python train.py --num_hidden_layers=15 --num_attention_heads=6 --norm_eps=1e-06 --rope_theta=10000.0 --qk_norm=true --attn_scale=0.217 --init="uniform" --learning_rate=0.00184 --beta2=0.99 --weight_decay=0.084 --warmup_steps=448 --batch_tokens=16384 --max_seq_len=512 --doc_mask=true --dataset="wikipedia_en"
MLP neurons of a small language model. Each row is named by its layer, matrix (gate and up: input weights) and neuron, and shows model dimensions 0-95. Each number is 128 + 24 x the weight over its row's rms, rounded and kept within 0 to 255. Numbers have three digits each. A neuron's up and down rows have the sign that makes its largest values positive.
After each neuron's rows, "fires in" lists the words (lower case) most often at its 100 highest values on Wikipedia text that the model never trained on. A number after a token or word is its count.

L3.gate172:161102126108144117139129148128169140142088104136113118100108165124130136120135194125087113133097071139151135126105126150187114124106142168102133134148101149132098134118145113067136147125193133143102131128142095153124127155157134125099135134086113114146148143168135131147112128181088080140
L3.up172:139148086128102138119138092158141116136116170157133111082096119108143121118129141100123148149100104123096124122131128119115117150168109142059126105131100187132095125121105050093109081135166171121157133123126112146093107159118159151157103105114107135123116124056141141101127089107146135130
fires in: "on" 34, "high" 12, "air" 7, "construction" 7, "music" 4

L10.gate52:162120106111128107137147114095086104105140121085121133136138142135128153082151159131139106146116111106166142103161201151108122115119137131110109126117132147100165162150130137095133113157139125119156121171142119119123113139136148135128158071104116057116105113103150108147122150118106157138
L10.up52:115085131114107157112103167132168134121109085105130123079119123099113151146106099111100140135162161151115125114117083156122096092108176106149139130132110105120126143149145115103114135138158154137130082147138141152135062083118126111170152108129161141182146120139097111134144129152071172130
fires in: "team" 22, "state" 8, "party" 8, "university" 8, "city" 6, "president" 5

L4.gate154:124120116130047157154149110126141131122138139151159143133117124175150126132119137136112137166149123080162136113151081111136111155135124111116131099081112102121120116154152158145115087097107120119186147090175152141165169130150105098102159124122179110112094081198134102118144155150129116139
L4.up154:091143101121079102123144155113142141148128086131163119092114150128109116106125161129131143129114123129164137135138101115119146164130086134177134093099105111136100134134094112132108066129109140171140143139140135158152107116163147115091128132173176125156085124153131134126108171084139117148
fires in: "served" 22, "received" 9, "award" 9, "same" 8, "won" 6

L4.gate175:080123124093099088139146160114159090136109138140159127115105121108137149097117164119137138148120143090146143120159104143163147146148109150127079111121114129140113145114129155069107121107136163098169104112147138145121106160165124120097160118113148138162161124139103125105131142095117115155
L4.up175:134098106133131126132165115149078162101119123122123143115089120084197117085125113131155150161109149143117079124133083171095113112132137135128110109149118162082110149119135133107171165098126155156102121092127134105135113102115149097119120149117172166124107160119096119104160112113141143130
fires in: "as" 30, "was" 16, "became" 15, "a" 4

L2.gate457:168143123133101108148128125130119133135108127163143147125077136183134104137114104123195144170131081135121111107130146149135141124070118168134125135151139105126109160128110125128147078154136124115135089176125159126129109128200086158091107085068142128117129124091122127121158126132135133160
L2.up457:171125167102123169162110156087129126189150081126098143073100102142131148117135135090130155146175077157114141120133088124125110111097142092080091111134087109098101136144134144104100123135123173133161151168139135107114135128112125103112119105140091130109162128113149125090066115119123111191
fires in: "city" 37, "state" 15, "county" 11, "district" 6

L2.gate53:158109120143147109104145085135112096118159136127101134141180125141129138144165085117138061145131173170125151089100130125143136160124121122134115128128139170128117163135146145170114143143132116139136102131128113118161106140140112114107120122079171136133153183140106150080131126113134135118
L2.up53:175147129110135159129168036150113146082130155116106116095135107164094134129148138105107141132136135106106107099155109120108118145129140146167125149142133137145128119104146113118085150167140146133138118108096153161168154157157143120098138098132150134082148121098131144098158132073117080122
fires in: "8" 44, "9" 9, "87" 7, "80" 6, "84" 5

L9.gate89:148104179100089135144171108129147131118142089092116121153183171118125122128101094110135113110134106096134138124096165098121160134069140099160098115147116081146130128120148143144082092146090156153131132131114163115145110103143092134115115092145143110114166131134144168095135138150141115140
L9.up89:097121111150113151141146127142126097128138094175152101105123139121112147142104159146113135069084124122109143101128176189150116139133112128112186146129126120124145126135124101131104138117107153129185154179109140154112121086113161144138123091150139104120139134146167144168119129096142095090
fires in: "him" 19, "them" 9, "information" 9, "her" 7, "came" 6

L6.gate347:099081102110106114104150125145110092114119149120140159086141119140119119105144140133142136104111114125123093146132076123157120168090146125120164109098132133142146174117153135067137112135133132088110135147174154100156146089181111139111159112090133092156148154084085078155177178084151143131
L6.up347:167132125138109104130143125146149109128153154108124108152132155096081086127117085089166150129151108143080165094151110122110105153112088131130116088148130098130138120140094139108093073178148130136102127121143134123146152116122133122085125109162169145145108138137115138142145151115139116160
fires in: "an" 40, "per" 6, "type" 5, "percent" 4, "every" 4

L2.gate327:125133109175133071084124099133120129089123157116137136148149151115131125088160118109130119148127182141124151096175133129124129155095109132143117110092144107113133142131141116122129072138095130136147150171097156117112108096165121155110132158123115130173203173113128152097094136119141107142
L2.up327:144090160146149134086148154147134118120129107112120121133169121113119129120136111122160163111070129123153087135138082131097095167070169166161133090121107120093113185151092122093143145137147135175093102186160118072117123125159139128130164154118106149153125166130117097127155153148078108125
fires in: "an" 64

L2.gate92:196087129138148133138135137134101133180110133126124129128109128124071120111111090159102106111094126085114112105151105104132106150054109137135126128115117106097119131113135120138118086147095164166144113094146068128120149099121155158107128107159139126111122120144138104115091158156117160155
L2.up92:152119118136114106123180123162139144100129126129172117182101186136142153187130157118148085127121093133115098123124105136145151139130158124106116120111105139126122141091124072155130133104193142109132133149159117125084172119136161126139110163119134098094097126126188146110084147130126122125
fires in: "her" 36, "him" 29, "they" 12, "himself" 6, "she" 5, "he" 4

L2.gate299:069066167144114101171108155132108148154122127108134133109103128132129146143092178136098114132095120112127065133150124128126132145088104106127161105125116136133150146140119111124133114134131156145104151147175127132121121106131082095132128153158116143142115117131111126164133109119097064145
L2.up299:139111124133120114169127098179106114178129160152147127133135134115123141103141120127142136146133139128099123139096089130151111128127129160150096163122158154138090137090149096138139139075115144133128130046184126121130107163127195137138126128106157126106116133116130087077167133153111133162
fires in: "he" 67, "she" 16

L9.gate54:179145141115166112135149148148117142146125139174162147106097142113117114093128101132097123096106142120137106157104145137132125122134151139100155146127101155131091148139152152108104141109136125101124122085121114129102130089101136163140108140116110121144140084108153153132097171077151119124
L9.up54:136093131155124173170143092118089159113156113123115141155131124126113133110137122138163133072077113114127126119080136138106150131105136159143181139155125126104129121100142122148110151148135069122162115109106096166142107130129174085134120133120126124148118159146131148105126138127088143087
fires in: "that" 20, "this" 19, "her" 10, "same" 5

L3.gate342:140102126171131111122109112161123142170112078140119125151136149109144141153131096157110091126073134164125136120157110146140146132132131125147155158099133090110080154106156121108115117118144096157084110144134125143127149118108128114110126148166090108089125132085164126172121094149106134120
L3.up342:113095108173121089103151093168153118136157098140122159160097082097099142121120165099169161125120127105107067169133127130123122186108134123127174126166125154128110172146128132135137134107141110135124103134111096062092155125116144113113162137129078090131102130120151099097123174155140158122
fires in: "he" 50, "heavy" 5, "department" 5, "heart" 4, "she" 4

L2.gate70:114142101171162076118152112130112074092113131099147125122131153135096143089168147097135123154122156084153114131147120122129122142104090138139157144118116141120167171150131133155121146107120121130140115102135131122148099137136119128118100097086151106180145177142138105096137153081059153159
L2.up70:135163117118146122140072107131087140109134121157145108110130125089111142165130156142125178154152148064173131158120125147109112148107159154134093150113144111096160134135126139136129118112146141160162122156146121119135104120138116105157098109168175132092112189129148140125157108091117125110
fires in: "party" 20, "district" 16, "election" 11, "candidate" 11, "president" 7, "member" 6

L10.gate410:107108126152156103157149106127114105168115112138123143162111132138167157108158160160139085126122165128111122128140100155141164146089122132142150137102163156156125104135121148077122110169081132144089143132140155131148111132142143144084146126136190129161136153138079102138126136121118140100
L10.up410:097120111081129195089111147077149108121164114121148156150155134113169151127121165175149146151144112139158128150150157140075107129103115120120108092144136124138151120173131127123163138113152094114109161129102172127120133123154123111150138170086105150144160146109120128146134099123123131146
fires in: "also" 39, "in" 12, "now" 10, "born" 4

L2.gate433:103131158126102122120151144133151138086091099123114119136162136132131141127126121158125149105101113140107123144132126144143127179094131133163125078116146106128132165127117153144114117127115154110094136138165119108127127120168127168169176132186123117163137173126110112146119146142142102141
L2.up433:138109097134114135113086122147149131135126157104120137123110115095132107138135121129122116107134165145133073099159131144094135164121150152109070136110121093112124143153100120075151056110148141161155155147106118074062157091096139099095133117157168102143159125149128140132107139128115149109
fires in: "an" 75

L2.gate406:142121104141152116091129130128121115097133114120150158135128112093139144133109141105128186108158173091163112148127078180099099097095143114108125100090110158108143114116115149118162133123150150197148127149093149098104149083106138162145153107153116134111075115145160133102116129148161127124
L2.up406:132129162120135135150117129152141153131130099136101114126131087144148124145119144098153169063115129087133141112123072138068100111094142153121162141106110077133115125118139172125139111108117133143110148136143146135094132141091134111129138152102116130098096060134117132144100177096090114132
fires in: "one" 42, "each" 9, "this" 7, "any" 5, "helped" 4

L9.gate52:095117052137157122129100151119130122119157117126124127116137138090138124116120157168100108133123100110090124154084100110144148135103128137110159075134136150150106152144149109139138123143138187109123080119114093074142116083119140141134169151090105124143179153158109127086081088107086135100
L9.up52:104171109088135173098124070133131134113110126151135131132127162142144139109069123134112144137148177135129104136148086113140103100150145132114118123167134120134162163132137102154133106113106141166150164111136190140132154154104126161139138125150136106149136116160114127093123134168140154091
fires in: "which" 62, "that" 24, "who" 12

L3.gate470:087148118109143141119143126114133117106116185145104113144148105155132148122127167095106124130123139108140131110149131119083113112107110132175143111140079131116140151111143085110087159127149119124089171116105152109061126104173116147140105124101097096136122149084154127119121122140128104155
L3.up470:100117157080119140092099129103115138115092137142114106106174138136098129132102151130125063108111135153139154141098090121129171106099106146165082147086117109131078103121107129129126166079122133138139125194139081109112146131149095114137099148133065102143147092080129143164124126126121105141
fires in: "women" 19, "art" 13, "members" 10, "men" 9, "people" 6, "artist" 5

L9.gate335:124148095081124140119090192132136092142131111141134098119146152162125103134096119148137140130125110159110109150092141063123133148135069107146183108134079132114137117154131107130120145124105161090115137095133132142114132135114107135087142096151130163127124137077119135117110177111134183122
L9.up335:104097132113132113145108121158105103127140125147169139116161097131161150115096145154148145137091104134076116144150152131127107158110124125151137138124113128167142132124140092142116158149139110140112128113109151126092153094136160128122116102143117128116102084116131147127134161158130182099
fires in: "s" 32, "which" 14, "it" 9, "is" 5

L3.gate124:125076205121090137117161103149110120135143123117134137135140116151120138083119182110099112143142114085144128085172150133104066122102092115159144119117111109117147124119104106121123127173121123093127102158148100090160120135141141076113113132125106109121131143110129112126106128110125099170
L3.up124:115127170117147108080119120140170170149113137115096119192152157113103098149121091130120170087126120126159110134126126139096128128121119109123092149139122136159085112129162123126135100090136120130097104092132146121058162135094079131131159102142098136130167105111128124152156121163125165113
fires in: "women" 29, "men" 13, "people" 8, "man" 8, "ii" 5

L4.gate130:141152138135118126120117144146138133093151137167155084124162111139143149152118112150174130086086119137154086124100158166133105119131145167146125122100138116122129086142154147134136181128105125097143122107136131160118084125159138142138141139149138122105156169133101154123161126107113151125
L4.up130:172120124107167154123113152107137119102120130083167123136129107124104106148113108139174134109117102155087113147108126163129090105106160109118121172133148104097129154112148131118115229117078110101111117149102142155054142125114138133126162139152089135101143136133174132150119103160144142105
fires in: "love" 17, "this" 17, "her" 7, "his" 5, "5" 4, "as" 4

L2.gate432:113152113132103146159134141106133111111124121167095117102104077147124109086165103102115132138143122156083171128108195133103120128161165159105115113157137118132087103105145134087120190105167117102123143085161088142113147129158127138108156130148109134140184113116138163113129129155121098110
L2.up432:107154094114093134142099082145116099147145120135144133103050109134105101107088169117122149123118082128135161088137146140093141095132138138126143107116150152157132078140136112116129144122144123109110123081113163088118131111128154074143137119155133114108181165089161140151062075145142134143
fires in: "music" 22, "construction" 12, "history" 10, "art" 6, "allmusic" 5, "design" 5

L2.gate371:124093076120121181118145114101110110089125134154135122148122090097142139094126186179134154118123084095109124180179146147126155115175115121063127123143144163117084093092109122114111125136112097133098117128133162109102114166168144173121125119135119150137143134154106113127133140141095119084
L2.up371:120085116109174144118147104165143096145167114160104121125125148167134126113128167128137144171132088104155107158114102141159129135135080106119167139094144123103102142124112133123107167138142139139135111176085106098133111106155096136118156117135149157144088092146110146162094172127068151133
fires in: "was" 47, "www" 8, "increased" 5

L2.gate388:156120155145102124138094112108130164173148125150114131119108139145126149085091100096103108117115162135144148129170093120128141092084085105126141128111111084117100108150147187142122092104129135126099164097119119152126121123102118077142132131103115118146143097136111125203108099125080112130
L2.up388:118080118140155115128119145121149123097070153099116131106148153161122142134128143145148129110094176104107135100157128108134151093142167141158108080134152113104119083077136104135127119155112157105121112101184099149133111108145145118121148131170126115098156110130143128148160141082129143151
fires in: "for" 17, "medal" 12, "against" 12, "women" 8, "by" 6

L3.gate437:125105119128115106137167124134123136108124128126141118102159187133103107084190111133134106096101150122151113107098137144138152168099159122124168085094114111173145168093153180104135149127134101115130145157173124143107155120118154153113153136095123132121088160103118108120144123120122080104
L3.up437:146117133139113157135133113130079132124178064144159149098120123132143114095107129125136154150157136128119129079110104168115093111120132140138165130108066131165151145132108174107133125129151112105117127141109168123125119134122149115083146172100152148120062109119142153152133128151120116105
fires in: "no" 22, "some" 16, "any" 13, "one" 12, "best" 10

L10.gate509:129134141113094175172084096123166156117115113115157169156130111151109151087116103108111102158121132103126079123135134142063113146177134114171118138149111132100128133101132131090131104135117125119113125132134098134163134117135101154095193104114107094150115100102125095140104109117151128136
L10.up509:072103174112096125110125142108119125145110129138131124099154112124116120114121158148101112113111116128112163068099148164112099129110111138155128118163110110141118083140168158140133110144111142170165136092131158127106141160118165126150111137133153155134097137156192131136057073119124127107
fires in: "such" 22, "known" 14, "born" 11, "part" 7, "spent" 4